config.yaml
num_hidden_layers: 17
hidden_size: 192
num_attention_heads: 3
num_key_value_heads: 3
head_dim: 64
intermediate_size: 768
vocab_size: 8192
hidden_act: "tanh_gelu"
norm: "layernorm"
norm_place: "pre"
norm_eps: 1e-06
positions: "learned"
qk_norm: false
attn_scale: 0.125
bias: "all"
tie_word_embeddings: true
parallel_block: false
init: "trunc"
init_std_qkv: 0.0255
init_std_o: 0.0
init_std_up: 0.0255
init_std_down: 0.0
init_mimetic: 0.5
optimizer: "adamw"
learning_rate: 0.00113
beta1: 0.95
beta2: 0.95
weight_decay: 0.27
lr_head: 0.00487
max_grad_norm: 1.0
warmup_steps: 283
schedule: "wsd"
decay_fraction: 0.788
decay_shape: "linear"
final_lr_fraction: 0.0
batch_tokens: 16384
max_seq_len: 1024
doc_mask: true
train_tokens: 141500000
max_steps: 8637
dataset: "wikipedia_en"
MLP neurons of a small language model. Each row is named by its layer, matrix (up: input weights) and neuron, and shows model dimensions 96-191. Each number is 200 + 40 x the weight over its row's rms, rounded and kept within 0 to 999.
A block is one neuron, or neurons of one layer that tend to fire together. Before each block is what it responds to, as a language model described it from the Wikipedia text at the highest values.

Description: Country, state, region and city names plus nationality adjectives, often the second word of a compound like New York, United States, Western Australian, or after "in".
L9.up6,227,174,227,146,197,205,179,255,165,222,228,199,232,269,172,267,225,189,200,154,178,206,184,218,233,181,284,199,220,203,175,138,183,233,189,103,177,178,157,273,197,184,173,192,208,153,237,147,246,255,201,242,239,197,256,139,160,166,243,210,222,265,166,218,238,143,220,210,259,182,288,208,225,221,174,265,178,285,265,204,289,205,239,143,171,198,189,223,174,198,198,144,92,147,157,192
L9.up13,154,190,260,190,222,193,168,210,158,154,191,171,208,206,163,239,161,153,157,172,148,264,270,148,158,163,208,277,295,202,147,200,162,197,257,182,240,188,194,211,231,190,106,237,214,200,217,191,178,182,226,223,210,92,305,194,185,163,217,177,247,163,258,211,249,169,224,248,118,209,101,233,257,209,177,200,180,119,168,150,171,214,217,191,267,179,162,158,197,206,179,215,228,200,149,189
L9.up30,210,194,228,200,241,265,150,199,161,171,248,250,177,214,141,177,192,107,171,152,188,136,207,216,208,235,282,230,231,184,149,173,201,162,202,155,215,198,165,203,250,202,98,230,262,157,233,173,225,163,179,247,236,161,315,192,204,198,220,197,240,167,176,222,195,101,211,221,163,140,253,143,239,222,150,264,174,239,202,193,283,205,218,194,188,147,169,217,172,173,171,182,186,144,177,182
L9.up509,83,282,220,179,249,156,134,147,183,183,165,141,143,195,190,205,244,168,203,270,183,164,248,237,183,224,275,189,139,161,139,151,185,262,237,128,85,211,283,164,222,202,176,192,146,161,205,127,235,199,220,291,134,150,240,186,201,206,261,169,208,221,188,171,280,207,202,201,187,207,229,190,245,258,245,219,238,186,186,254,192,236,215,220,213,213,214,209,167,207,225,198,173,145,218,174
L9.up592,254,159,231,165,241,181,187,189,231,191,251,88,152,227,161,165,263,163,179,233,166,140,289,243,212,260,242,187,185,137,149,192,196,222,230,159,191,246,218,207,160,139,140,213,185,208,244,157,190,208,189,159,135,165,239,179,237,214,156,248,205,164,171,234,134,133,196,233,120,120,320,206,186,243,100,208,245,243,187,197,210,218,182,202,279,197,152,221,227,203,218,176,168,114,193,169
L9.up662,204,245,232,187,224,234,151,195,191,182,195,163,197,205,175,206,204,127,137,193,274,225,236,149,194,172,204,208,252,171,130,173,114,221,214,158,144,173,247,247,219,135,134,198,164,183,187,137,244,163,195,248,262,80,246,216,168,222,241,262,218,218,180,205,211,124,208,237,153,207,225,185,238,256,188,189,171,213,199,198,218,169,219,156,185,87,152,191,169,234,165,217,175,177,224,217
L9.up689,121,280,219,204,197,193,132,134,169,185,204,263,233,242,259,223,241,139,202,202,240,130,219,165,206,222,206,45,216,177,176,173,184,201,182,186,232,155,236,163,250,209,168,218,234,213,226,210,258,173,217,232,158,210,226,176,219,167,212,204,213,205,202,157,207,186,214,223,139,248,295,263,223,204,275,230,165,202,172,155,169,225,201,140,291,156,256,193,167,192,169,208,161,206,176,184
L9.up754,180,251,235,197,183,241,200,167,194,190,183,168,239,206,117,251,184,174,206,191,185,162,216,214,222,168,283,206,231,194,135,104,211,256,201,136,198,134,170,206,262,188,164,197,146,250,245,177,205,251,183,216,229,174,274,145,263,173,267,203,237,211,148,157,267,91,217,268,212,189,211,142,243,233,232,251,222,255,126,179,200,160,190,155,192,159,214,239,219,183,172,118,166,180,217,198

Description: The last digit of a multi-digit number such as a year, ID or table figure, just before a delimiter: 197'1', #9500063'0', 198'8' |.
L8.up666,187,243,241,130,173,206,224,309,169,203,229,149,221,227,114,209,161,235,146,161,254,227,212,181,245,182,188,171,192,166,112,229,114,263,179,206,182,167,214,215,209,223,193,196,151,208,233,100,236,304,199,227,148,159,159,143,151,205,235,242,206,258,193,195,178,240,221,202,269,203,205,264,224,178,119,185,170,210,160,151,212,268,219,132,118,110,142,215,155,201,203,177,189,211,188,192

Description: The space or short token right after an adjective, modifier, or subject noun, where a noun or verb must follow, e.g. civil servants, effects pedals.
L8.up511,149,217,202,175,191,318,177,130,158,192,171,224,150,198,185,212,211,189,123,169,159,172,236,165,219,224,347,196,184,150,164,205,215,203,198,154,207,174,235,225,200,202,138,271,121,168,223,198,218,261,185,169,228,158,190,187,188,249,203,212,184,236,211,146,287,199,231,153,242,214,241,214,192,182,177,206,212,302,250,193,198,250,245,207,152,207,207,185,214,228,197,171,126,205,217,142

Description: Standalone space tokens after a determiner, adjective or "==" heading marker, just before the head noun, as in "the screen" or "== Description"; rarely heading words like career.
L13.up324,175,179,219,213,187,254,143,193,177,191,182,179,227,203,198,243,112,154,216,196,173,233,202,267,221,212,203,180,193,172,166,178,182,208,217,219,196,270,281,212,241,207,220,193,121,148,199,153,229,147,218,231,184,157,240,199,134,275,176,199,193,198,198,223,175,203,226,178,188,235,217,234,203,195,233,255,183,233,230,250,170,292,181,231,224,197,174,154,154,223,173,170,182,175,234,181
L13.up353,244,224,233,230,165,268,216,195,85,205,83,219,157,226,181,248,282,180,176,189,209,130,248,196,178,171,250,229,211,211,197,148,189,243,199,268,176,310,233,220,159,156,207,267,224,182,169,178,241,234,233,183,130,156,225,222,158,224,203,199,178,211,129,198,225,224,250,162,164,207,322,227,187,181,162,187,186,286,269,246,186,222,127,217,144,171,122,200,178,212,130,169,173,244,213,200
L13.up386,146,169,268,199,144,330,204,151,168,176,139,246,150,241,210,279,266,222,222,211,157,223,219,180,207,198,200,171,191,191,215,187,221,176,172,207,236,219,234,216,230,161,107,221,188,169,206,183,221,252,239,255,189,196,291,188,164,214,216,184,203,198,241,218,122,247,233,107,168,224,276,204,153,188,165,179,203,302,252,242,210,272,179,188,284,204,261,149,156,224,201,147,182,212,165,171
L13.up425,255,299,209,205,170,181,105,193,111,135,163,163,137,194,171,161,181,161,252,190,273,134,239,257,191,244,210,192,299,206,256,222,161,221,181,175,199,195,211,275,198,184,208,197,125,180,189,156,218,196,218,155,176,236,228,130,203,202,269,227,278,194,219,201,230,209,230,233,143,152,155,242,260,176,150,219,197,185,205,159,211,193,146,173,244,122,164,151,191,177,150,143,187,190,314,179
L13.up432,177,228,225,138,198,272,84,245,133,152,137,185,110,262,200,200,260,183,209,193,162,189,194,204,208,244,150,265,161,227,225,288,228,143,178,148,189,237,229,267,181,201,235,243,201,155,163,169,212,299,236,213,193,211,275,251,171,172,187,216,188,251,107,179,171,177,276,151,281,177,215,206,185,211,161,184,251,234,254,175,181,252,141,197,222,229,301,205,154,131,139,202,228,262,221,192
L13.up505,247,255,203,172,145,273,104,204,125,212,220,243,150,224,233,158,205,139,142,188,140,128,180,246,181,279,167,215,212,186,187,182,230,188,169,191,188,182,222,225,233,160,180,267,161,215,211,150,227,199,207,138,174,165,226,176,163,229,229,212,282,199,200,219,306,239,213,219,133,190,247,278,205,146,204,212,239,210,241,273,162,261,138,112,226,181,188,222,196,244,188,137,144,151,244,187
L13.up509,159,178,294,205,197,232,202,222,204,157,160,224,159,153,235,239,263,207,202,204,133,186,180,205,178,171,251,240,212,147,205,169,232,179,200,191,181,228,233,131,195,156,120,217,193,189,176,159,209,198,278,294,205,152,226,196,211,247,172,206,223,217,208,199,142,129,338,131,179,197,240,222,157,183,195,232,200,209,239,243,245,292,216,176,218,196,220,266,154,212,176,171,153,288,198,171
L13.up581,177,271,224,123,96,266,202,143,153,205,181,242,211,224,217,177,227,159,222,140,197,84,218,176,230,245,199,169,172,176,222,230,204,155,223,178,151,257,200,157,153,221,193,247,240,127,248,181,239,255,273,172,178,245,220,255,196,221,208,187,177,151,188,148,254,161,304,126,195,223,206,253,218,181,210,252,193,194,204,183,181,225,64,207,224,219,171,212,216,95,159,154,175,227,212,190

Description: The second digit of a four-digit year right after its first digit, as in 2|0|13, 1|9|74, 1|8|71, or season spans like 2004–|0|5.
L9.up367,237,236,204,184,171,185,232,210,239,246,191,235,131,219,154,172,190,89,178,230,221,145,206,136,164,204,261,188,213,156,172,224,186,220,208,201,234,213,205,168,223,120,166,205,254,205,253,181,246,232,240,127,219,226,189,175,177,174,275,264,234,197,215,184,241,135,241,185,233,199,106,190,212,183,188,185,206,144,228,155,201,199,191,254,192,165,109,167,206,149,224,140,236,203,168,209
L9.up403,205,233,249,158,185,198,187,238,159,144,237,198,180,186,171,192,163,219,223,187,160,125,216,213,102,206,183,169,120,177,211,209,154,248,208,240,212,226,187,176,213,181,179,245,236,239,212,117,194,199,246,184,199,208,165,232,130,229,182,234,243,141,181,176,193,186,254,133,209,199,183,189,216,206,197,206,230,158,61,249,153,166,163,241,204,181,121,208,168,113,140,157,229,183,172,244
L9.up521,184,254,254,184,245,212,198,206,162,192,231,240,193,159,210,220,270,197,213,187,197,124,223,152,72,176,237,145,194,187,234,182,195,211,253,165,216,151,260,169,227,218,199,249,233,271,243,189,229,220,218,196,152,218,192,208,210,207,153,284,249,200,184,173,261,72,251,104,211,194,183,282,211,197,243,240,261,152,161,205,217,217,245,184,223,181,199,205,214,179,182,135,226,194,217,164
L9.up543,203,136,263,168,234,190,253,248,39,214,213,203,228,164,202,188,215,215,166,187,189,195,173,203,103,259,221,114,216,219,205,216,192,211,196,168,210,213,186,161,274,156,162,190,210,252,185,190,217,227,238,229,170,227,162,175,124,254,169,342,254,227,196,200,220,163,226,117,243,188,170,261,199,306,204,208,163,234,205,209,245,201,197,190,198,205,180,220,198,132,187,174,154,205,160,160
L9.up556,219,206,256,169,220,204,187,196,157,159,216,272,148,193,228,202,210,157,187,174,185,77,244,229,99,198,217,183,176,192,206,182,224,189,270,177,210,154,242,177,236,214,166,248,204,146,224,211,192,227,203,219,174,224,209,204,201,234,153,228,242,182,193,254,261,105,234,157,234,159,208,187,197,175,212,241,229,142,151,207,241,196,227,228,179,219,155,217,197,140,137,173,256,224,255,165
L9.up566,189,244,267,173,204,310,201,293,128,176,207,144,173,186,213,191,170,192,146,147,199,189,170,202,196,268,269,138,207,186,178,204,152,138,208,187,153,229,228,222,191,98,137,212,165,180,146,197,204,169,221,202,130,215,185,222,135,227,103,263,199,202,225,251,154,162,217,172,247,254,178,282,207,200,165,224,157,191,208,257,224,223,155,166,170,206,147,175,184,201,160,215,202,250,163,171
L9.up675,220,197,219,186,216,256,162,175,166,206,193,218,133,226,113,161,260,143,174,214,207,74,224,242,169,218,212,138,228,214,217,187,204,175,238,213,153,176,168,140,251,129,231,183,222,173,203,174,215,186,230,174,205,224,169,240,177,161,222,259,231,141,199,147,236,186,235,148,161,160,151,203,212,191,210,202,222,187,130,183,245,183,181,241,232,185,59,203,199,133,190,160,187,210,254,223
L9.up743,164,237,219,173,178,200,209,194,215,220,223,169,190,117,205,205,233,143,111,239,260,209,230,216,157,215,187,227,189,147,157,193,144,237,241,195,137,212,232,173,196,129,178,203,102,179,235,102,268,232,257,207,184,222,264,206,150,322,186,242,199,215,181,225,163,252,221,132,218,191,219,191,211,214,200,193,130,136,248,202,198,221,110,159,218,200,111,209,213,264,221,148,217,168,208,198

Description: Fires on tokens that finish a word or number begun by the previous piece, such as mid-word fragments (har-b-our, Sax-on-y), final year digits (185-7, 199-1) and "and" linking clauses.
L13.up161,219,276,191,198,169,170,185,290,166,189,180,244,223,275,202,166,224,193,189,209,257,239,192,233,207,189,173,173,154,219,174,193,185,153,184,163,150,131,193,216,245,195,260,125,198,191,161,78,251,230,206,185,229,173,166,187,147,187,241,234,152,179,181,212,183,214,206,189,262,255,197,211,228,182,106,139,243,163,283,148,163,295,119,135,132,190,132,183,179,207,222,141,130,260,232,218
L13.up192,197,239,238,144,208,193,152,229,167,130,168,241,136,265,122,206,184,192,232,148,246,220,228,219,206,214,188,201,194,225,199,208,134,215,167,219,220,173,211,181,197,208,227,257,133,165,139,87,212,212,156,180,174,237,224,229,129,144,224,198,218,214,188,179,202,248,240,236,194,288,187,229,225,187,178,178,207,187,254,215,177,172,176,225,190,220,188,195,215,141,94,194,282,174,190,156
L13.up219,138,268,194,194,144,230,187,232,127,177,181,229,185,122,215,198,182,219,220,214,243,208,247,260,231,243,231,183,253,162,241,151,181,203,152,226,187,257,148,151,193,202,296,151,216,244,181,210,227,276,270,152,195,226,111,152,198,219,212,170,177,208,218,183,188,235,216,181,267,219,226,271,233,234,157,207,144,166,156,177,137,229,143,168,168,201,253,177,175,177,193,159,173,284,192,214
L13.up368,180,335,226,230,182,161,179,241,139,147,223,148,200,192,186,172,234,223,161,180,238,214,210,168,181,180,119,91,204,150,171,171,194,156,159,122,128,236,211,258,196,209,206,286,168,212,247,149,191,202,186,239,226,235,168,198,165,222,180,300,207,206,262,192,144,276,225,143,265,181,202,259,242,197,210,199,189,297,195,125,196,208,176,129,200,162,218,135,225,140,173,230,160,226,205,188
L13.up639,239,258,223,168,202,194,194,300,200,148,228,203,200,252,91,169,224,191,161,173,233,200,189,241,240,239,158,236,184,215,215,163,95,176,107,210,184,223,241,219,169,181,213,217,200,192,189,149,250,217,265,112,220,242,223,149,116,198,222,218,222,194,150,207,177,219,217,193,203,258,151,206,221,225,163,182,197,217,243,130,249,250,186,233,171,125,190,214,188,142,187,210,222,190,177,173
L13.up675,188,201,182,198,91,204,152,240,211,214,139,161,195,187,204,247,228,202,180,114,220,225,285,297,222,219,174,177,187,194,176,136,190,191,170,166,151,264,253,214,303,199,236,177,117,190,145,128,128,275,197,226,198,122,213,160,185,242,174,198,201,226,272,148,265,236,180,195,218,202,156,200,202,166,150,222,264,215,225,176,204,176,261,213,240,207,165,151,221,224,228,209,178,216,210,151
L13.up699,187,203,207,179,162,157,272,234,181,175,207,245,170,183,186,281,223,220,164,111,253,289,287,213,153,197,273,183,167,194,233,213,140,169,178,165,183,197,205,245,246,269,159,250,167,131,253,96,197,276,186,184,194,273,161,226,157,215,171,191,188,218,238,142,185,234,204,185,245,303,243,228,202,157,192,156,180,210,196,228,159,194,189,131,278,179,201,144,181,205,188,121,194,190,151,169
L13.up734,226,235,209,227,167,159,210,273,180,181,207,192,179,212,176,194,235,256,256,242,248,155,140,221,246,211,150,224,211,187,182,205,130,140,233,282,136,201,195,240,183,155,242,153,175,214,199,146,191,278,251,183,192,224,159,135,163,218,213,273,188,151,125,246,223,222,207,116,260,267,211,195,236,161,169,206,147,157,275,166,171,234,121,222,180,87,227,192,190,133,151,183,223,199,244,174

Description: Mostly the last digit of four-digit years in dates (201'1', 192'0'), plus word-ending suffixes like -s, -ed, -ing completing a word.
L9.up160,200,194,227,162,194,144,184,241,209,163,196,84,109,207,149,217,252,159,203,150,191,230,285,173,232,185,140,108,223,175,209,142,202,182,319,229,128,237,197,183,208,134,257,203,166,119,192,73,252,289,248,285,181,233,196,190,149,183,232,255,231,194,217,220,183,245,240,146,240,184,156,244,216,181,87,216,197,251,237,180,241,234,164,235,228,199,141,189,206,231,151,223,188,234,167,203
L9.up205,194,176,215,77,158,161,135,210,220,154,194,217,124,161,170,181,174,164,208,209,202,279,188,186,189,224,142,170,224,169,180,217,181,231,145,229,171,204,146,225,180,208,191,279,194,124,224,138,225,182,263,160,215,195,223,235,92,170,217,161,276,138,137,205,156,187,289,173,229,244,181,226,231,179,144,240,235,241,217,225,177,226,201,229,197,191,170,226,238,179,135,209,188,239,207,203
L9.up336,204,246,265,172,189,129,173,219,202,179,233,143,206,197,112,171,188,232,185,247,231,156,212,237,236,219,148,167,209,169,239,117,219,244,204,237,136,170,124,146,124,153,230,181,197,182,202,129,249,200,239,208,130,237,182,219,131,241,236,176,194,162,89,224,164,241,226,176,209,182,206,194,209,245,198,211,195,156,156,139,259,224,188,155,226,191,202,240,228,104,211,184,180,199,155,223
L9.up468,252,190,184,154,157,163,202,218,210,178,226,186,195,259,169,203,210,205,210,140,183,209,252,156,218,211,238,118,170,228,257,232,148,260,150,161,201,195,209,193,168,202,214,189,216,107,197,136,262,311,232,207,158,201,149,185,163,229,267,223,204,180,141,212,260,268,219,124,259,226,248,215,203,217,143,201,202,290,269,160,243,225,151,164,216,184,265,266,175,104,230,185,105,185,140,191
L9.up475,151,216,198,141,176,246,181,254,223,144,225,169,152,256,163,162,205,192,191,219,158,237,159,189,236,244,296,105,214,191,192,233,158,247,227,160,147,161,191,190,232,180,181,229,150,131,213,158,232,335,209,254,191,161,147,158,168,154,273,280,199,204,232,190,263,263,243,172,280,207,243,194,221,169,130,242,180,230,200,178,228,241,149,147,168,183,192,235,220,155,154,133,106,221,193,170
L9.up513,220,214,205,198,170,170,181,169,199,199,171,140,142,214,210,210,246,182,134,149,274,227,231,134,206,198,204,201,236,191,203,192,201,247,298,204,213,209,217,195,201,113,254,213,230,155,177,192,270,279,236,176,212,204,188,236,173,181,190,257,199,162,226,202,238,229,210,172,182,196,110,186,249,212,201,225,210,282,168,206,214,119,199,263,245,160,111,203,194,207,160,196,156,255,156,200
L9.up580,163,125,206,181,164,248,204,221,133,124,172,155,139,151,202,245,295,177,164,172,156,156,200,232,150,247,263,216,158,187,193,189,192,167,214,179,172,304,162,252,241,199,193,149,179,213,181,128,166,240,200,248,200,168,232,176,125,243,224,218,197,245,281,228,204,200,212,252,226,166,174,225,195,247,140,190,151,253,309,235,202,241,206,243,188,184,202,159,237,211,228,175,240,250,163,185
L9.up716,225,176,225,171,104,262,139,243,230,179,164,203,89,245,154,176,210,200,174,114,207,210,234,224,177,208,298,182,186,212,261,262,200,200,254,168,136,159,167,213,162,153,231,235,163,150,168,171,254,240,198,123,204,230,207,238,170,201,189,208,222,182,250,227,210,204,244,199,249,214,166,236,205,155,161,235,75,238,240,200,276,232,247,158,258,171,193,234,229,204,105,175,218,283,149,193

Description: The first digit of a number starting a new token run, usually a year's leading 1 or 2, after a space or parenthesis, e.g. (1894–, in 2019, 15 days.
L8.up519,196,197,198,205,201,192,192,157,90,139,238,194,112,204,209,209,197,171,192,277,189,230,204,255,196,192,161,164,247,171,155,150,192,207,269,169,241,218,203,126,198,256,278,214,250,205,274,167,191,136,184,199,150,155,174,178,244,111,154,219,231,219,200,194,188,108,215,206,184,165,167,207,204,161,255,215,175,165,106,196,230,188,221,208,139,144,153,184,184,175,160,155,277,241,231,187

Description: The space or hyphen after in, the late, early, mid that comes just before a year or decade (late 1990s, in 2021), and hyphens inside compounds (anti-social, non-bonding).
L9.up129,119,272,236,200,169,248,175,145,146,158,161,272,185,239,181,223,248,178,220,157,168,181,164,198,175,199,244,118,197,172,188,148,206,221,191,196,235,255,267,178,177,159,173,249,185,192,314,222,212,156,194,198,116,147,195,209,211,144,179,213,230,177,189,154,230,170,242,212,190,231,229,233,196,152,166,225,232,252,277,207,191,245,155,206,278,217,244,195,234,257,199,175,198,234,176,179
L9.up239,222,190,234,206,155,253,168,241,160,175,53,239,141,196,210,250,145,124,233,152,122,157,228,208,172,237,221,133,139,221,235,165,228,147,245,221,247,251,187,225,214,124,146,213,237,191,261,211,171,141,215,196,162,173,222,232,183,123,168,161,245,178,160,198,243,114,241,196,162,220,286,245,204,233,181,217,212,187,251,231,190,242,190,169,226,232,284,250,168,210,202,175,209,237,201,196
L9.up241,150,243,231,174,196,279,251,239,206,232,195,206,87,157,233,180,216,95,157,230,239,126,247,220,163,235,236,91,192,197,218,175,181,212,267,176,161,207,242,254,182,138,177,192,211,184,162,181,227,176,248,207,160,207,211,235,161,221,218,211,198,210,111,245,161,140,213,139,203,224,262,239,213,175,217,234,180,197,275,300,248,149,172,271,282,173,181,202,198,178,234,183,166,200,224,189
L9.up268,166,280,219,188,168,260,138,207,196,162,160,272,260,225,179,253,246,134,284,147,171,153,204,186,221,240,205,104,215,170,188,209,231,172,170,170,155,225,199,219,216,179,158,268,171,179,258,214,231,206,190,138,200,204,224,199,189,187,206,197,211,145,173,139,211,200,232,167,199,202,301,243,198,150,130,283,210,263,282,185,128,245,131,218,231,231,297,187,219,198,182,155,163,198,204,162
L9.up277,146,238,232,192,160,240,206,143,129,201,154,197,192,236,214,244,273,160,220,222,167,153,222,191,173,212,260,137,213,203,187,125,209,183,215,183,205,224,215,208,213,195,215,234,161,306,266,198,223,176,211,162,118,204,240,203,199,199,240,175,203,205,159,176,202,99,250,149,213,213,199,231,216,156,238,244,202,253,245,216,143,265,233,159,179,223,182,215,255,221,168,58,167,239,170,180
L9.up316,157,226,215,201,177,264,172,166,194,152,187,217,177,199,247,304,295,178,158,220,185,163,231,255,157,224,287,224,189,159,191,165,185,175,168,180,209,293,292,156,167,253,139,232,137,212,225,198,148,258,188,205,244,192,250,195,210,242,227,233,213,202,249,161,191,172,207,138,147,196,331,164,203,243,233,211,174,226,191,203,232,239,139,198,128,197,279,200,203,257,195,162,181,274,260,163
L9.up557,132,197,208,181,209,157,193,184,159,200,217,291,258,214,168,230,185,192,208,272,214,215,226,214,187,216,288,180,255,180,203,206,169,230,202,193,229,237,246,216,223,152,96,246,182,204,251,174,254,200,197,147,210,125,231,198,144,257,184,179,183,136,137,222,211,169,238,174,233,183,218,199,196,205,199,215,234,244,250,201,159,262,185,205,231,191,230,168,219,209,172,120,183,189,158,179
L9.up618,225,263,210,153,265,186,156,108,211,163,248,219,141,219,141,214,139,183,82,191,158,144,205,158,214,188,259,68,205,205,195,156,194,275,230,185,196,190,178,191,127,228,164,287,181,223,247,223,226,189,217,221,181,188,194,188,248,122,176,220,172,122,166,183,243,179,207,232,192,231,184,241,226,190,262,223,201,218,162,219,279,210,230,158,225,201,272,201,237,194,115,225,146,189,131,195

Description: Leading digits of four-digit years, mostly the 9 in 19xx or a lone opening 1 or 0, in lists, tables and career histories (1995, 1971, 2020).
L13.up96,150,212,215,173,220,139,211,240,169,137,202,242,202,185,216,146,227,194,123,242,226,153,216,189,135,188,240,155,210,110,194,147,192,174,234,193,152,224,233,136,253,268,190,236,160,229,257,183,230,272,247,228,156,239,151,261,144,255,140,268,201,143,244,168,139,177,308,99,224,165,164,300,212,164,223,159,202,143,166,149,168,234,206,211,221,116,179,186,178,203,220,166,163,227,172,196
L13.up396,175,145,204,218,219,168,188,80,214,180,148,236,116,222,219,198,191,150,226,235,190,189,217,213,148,214,220,214,194,136,197,156,244,196,259,156,213,151,196,182,190,193,196,254,220,142,252,204,130,139,227,200,188,233,226,222,237,236,222,191,227,114,219,172,257,79,225,224,173,164,210,185,231,196,199,260,254,144,209,233,179,183,216,220,231,244,139,237,199,198,217,170,224,180,172,146
L13.up558,213,217,223,211,230,249,186,293,213,134,202,172,106,217,207,179,254,152,157,153,216,171,200,146,161,236,246,111,232,137,235,180,193,152,233,176,211,143,185,204,200,129,167,218,174,224,189,176,240,180,211,191,254,227,205,228,135,201,188,227,194,166,253,154,85,183,238,162,278,122,218,213,230,202,253,243,151,149,140,213,235,207,303,222,261,191,184,202,147,214,178,215,184,227,230,191
L13.up569,203,268,218,187,156,261,209,203,168,205,208,176,83,182,168,180,238,123,216,167,215,153,235,178,187,202,283,201,182,114,228,181,205,247,271,155,145,201,209,229,181,180,209,212,227,153,233,196,285,315,224,185,253,247,191,247,176,205,211,230,216,215,212,189,174,74,313,160,188,197,198,214,224,156,144,185,158,174,208,219,183,249,187,223,210,134,124,182,194,155,167,160,192,210,193,214
L13.up588,163,200,281,203,224,146,178,223,175,137,210,160,162,276,185,216,257,139,204,204,215,111,242,229,131,132,185,233,223,209,178,195,222,162,209,254,259,208,275,209,207,204,237,285,185,277,267,169,153,199,231,160,188,218,221,261,185,168,171,228,265,151,169,189,145,151,286,223,144,189,155,263,226,205,231,213,145,248,178,212,150,209,195,217,211,207,201,139,168,165,160,205,216,200,243,190
L13.up640,188,192,176,192,225,239,192,216,215,177,215,283,110,198,140,199,206,214,204,239,195,189,292,224,170,192,199,130,217,96,205,224,182,245,223,206,211,192,143,192,165,224,205,236,236,207,178,163,233,214,196,106,218,199,180,257,197,174,262,286,279,193,169,183,197,160,297,138,237,162,173,225,230,170,203,250,180,111,233,152,156,194,158,168,172,178,95,227,232,198,91,189,228,210,216,202
L13.up695,191,252,218,212,180,186,186,227,178,127,201,237,142,154,213,204,188,179,273,211,200,113,256,154,177,193,228,171,202,177,236,153,175,145,202,186,218,214,185,191,190,226,194,277,184,147,196,240,188,201,238,129,154,247,235,294,179,175,125,241,293,193,190,202,166,185,315,161,169,195,180,241,215,180,188,213,114,201,147,218,177,253,143,216,202,119,201,246,227,176,151,207,183,234,249,215
L13.up767,144,157,198,156,223,224,213,211,230,193,178,266,186,173,224,196,201,210,126,129,254,189,188,243,195,212,247,87,265,126,192,201,210,264,242,212,121,158,234,182,212,221,201,235,219,218,212,240,209,209,249,165,175,189,147,227,182,137,180,211,200,123,233,265,217,178,225,102,221,227,114,225,231,145,214,229,160,200,160,202,165,178,178,235,309,170,169,196,219,197,210,224,203,243,198,150

Description: Country, region and city names ending a list, address or organisation name, such as India, London, Germany, plus surnames after given names.
L8.up564,217,218,238,157,201,229,181,192,176,193,206,210,230,194,124,156,147,203,59,194,201,236,213,198,163,169,233,273,253,181,153,180,158,251,161,207,237,166,247,206,175,119,188,220,190,212,208,131,201,209,198,188,186,153,218,258,180,238,204,274,224,219,184,202,149,122,212,217,191,277,173,241,222,225,240,207,235,191,110,217,229,237,268,152,139,158,101,198,146,221,221,182,165,202,147,191

Description: Names of countries, states and nationality adjectives, often after "the" or a comma, such as Romania, United (States), American, France.
L13.up15,214,253,242,160,159,249,122,281,133,208,197,183,183,247,176,239,214,160,211,163,263,249,144,172,234,178,233,164,222,133,162,198,163,193,190,148,156,183,212,241,206,116,192,241,186,203,221,134,204,211,184,170,165,200,282,269,226,190,211,228,200,218,131,144,181,188,222,242,163,217,256,200,219,246,190,191,150,212,224,178,193,200,219,147,204,170,205,154,175,191,153,220,210,146,226,173
L13.up222,158,207,253,156,146,164,247,256,236,176,155,284,108,158,241,196,228,241,177,166,222,168,202,134,201,188,194,135,187,193,257,249,198,171,220,236,255,178,236,241,207,221,189,171,212,285,214,169,214,223,233,154,267,198,192,279,217,237,284,192,233,177,207,185,223,203,230,198,217,288,152,207,245,245,160,210,168,176,205,212,223,230,190,193,269,165,266,147,137,251,150,258,214,257,210,214
L13.up300,230,243,253,127,199,298,147,254,184,163,199,151,138,192,159,179,235,151,170,230,228,162,154,178,172,190,230,201,239,107,197,159,200,191,181,219,144,176,240,152,259,166,196,215,177,201,240,164,241,193,220,147,159,253,272,236,157,235,250,192,235,204,178,157,236,144,252,205,190,217,156,184,222,221,260,236,140,227,144,240,193,243,289,208,169,106,153,149,139,170,217,182,191,188,194,195
L13.up359,209,225,252,118,209,123,182,244,192,110,182,270,158,224,200,185,241,119,159,172,186,255,234,175,149,207,173,172,211,210,206,135,200,207,200,131,207,168,261,211,150,165,223,238,246,202,243,174,169,179,207,224,181,205,251,172,185,231,232,196,216,266,201,211,195,114,212,229,244,193,186,218,209,206,121,211,180,269,312,224,261,202,149,203,294,190,161,171,153,201,145,247,191,157,182,204
L13.up422,242,274,236,212,214,246,185,219,182,157,180,206,179,216,100,156,217,156,219,138,226,213,181,225,177,182,200,212,238,177,146,152,165,198,206,227,171,128,201,177,167,111,161,263,162,230,259,174,227,160,190,216,192,261,279,123,94,214,220,206,182,241,155,200,167,172,194,195,181,195,264,194,277,218,207,192,164,191,199,134,209,174,164,191,191,182,233,223,140,187,162,189,165,166,175,202
L13.up433,219,264,185,195,180,175,169,236,187,148,220,230,174,322,117,250,195,179,206,170,187,149,266,176,165,137,233,204,171,205,171,209,169,171,183,139,172,207,228,298,231,170,131,156,185,172,254,164,261,149,181,166,170,103,299,234,178,179,167,207,217,182,232,204,210,216,203,219,217,200,179,216,201,193,182,195,170,214,259,212,193,206,246,312,290,209,195,148,191,213,215,233,228,218,218,165
L13.up527,193,239,202,254,202,175,162,127,183,160,191,201,187,166,132,273,205,192,219,167,209,122,192,234,183,197,197,213,188,216,142,131,188,185,219,188,198,257,260,205,260,186,218,95,198,252,195,192,232,198,214,141,215,128,247,228,215,219,192,211,203,211,173,156,236,171,188,156,204,226,214,163,210,126,234,193,196,210,235,167,188,201,155,258,241,178,176,127,208,167,183,191,54,210,207,183
L13.up619,166,296,223,231,174,169,170,238,179,154,193,193,160,227,190,185,235,142,258,152,191,266,218,188,183,201,205,108,155,192,231,198,191,243,180,144,173,157,225,211,149,144,192,169,151,220,258,112,278,196,218,183,166,209,272,199,220,268,203,200,188,182,235,115,257,239,190,223,207,315,221,310,213,152,230,209,180,199,207,225,258,211,223,170,258,233,184,132,178,260,165,202,237,210,206,177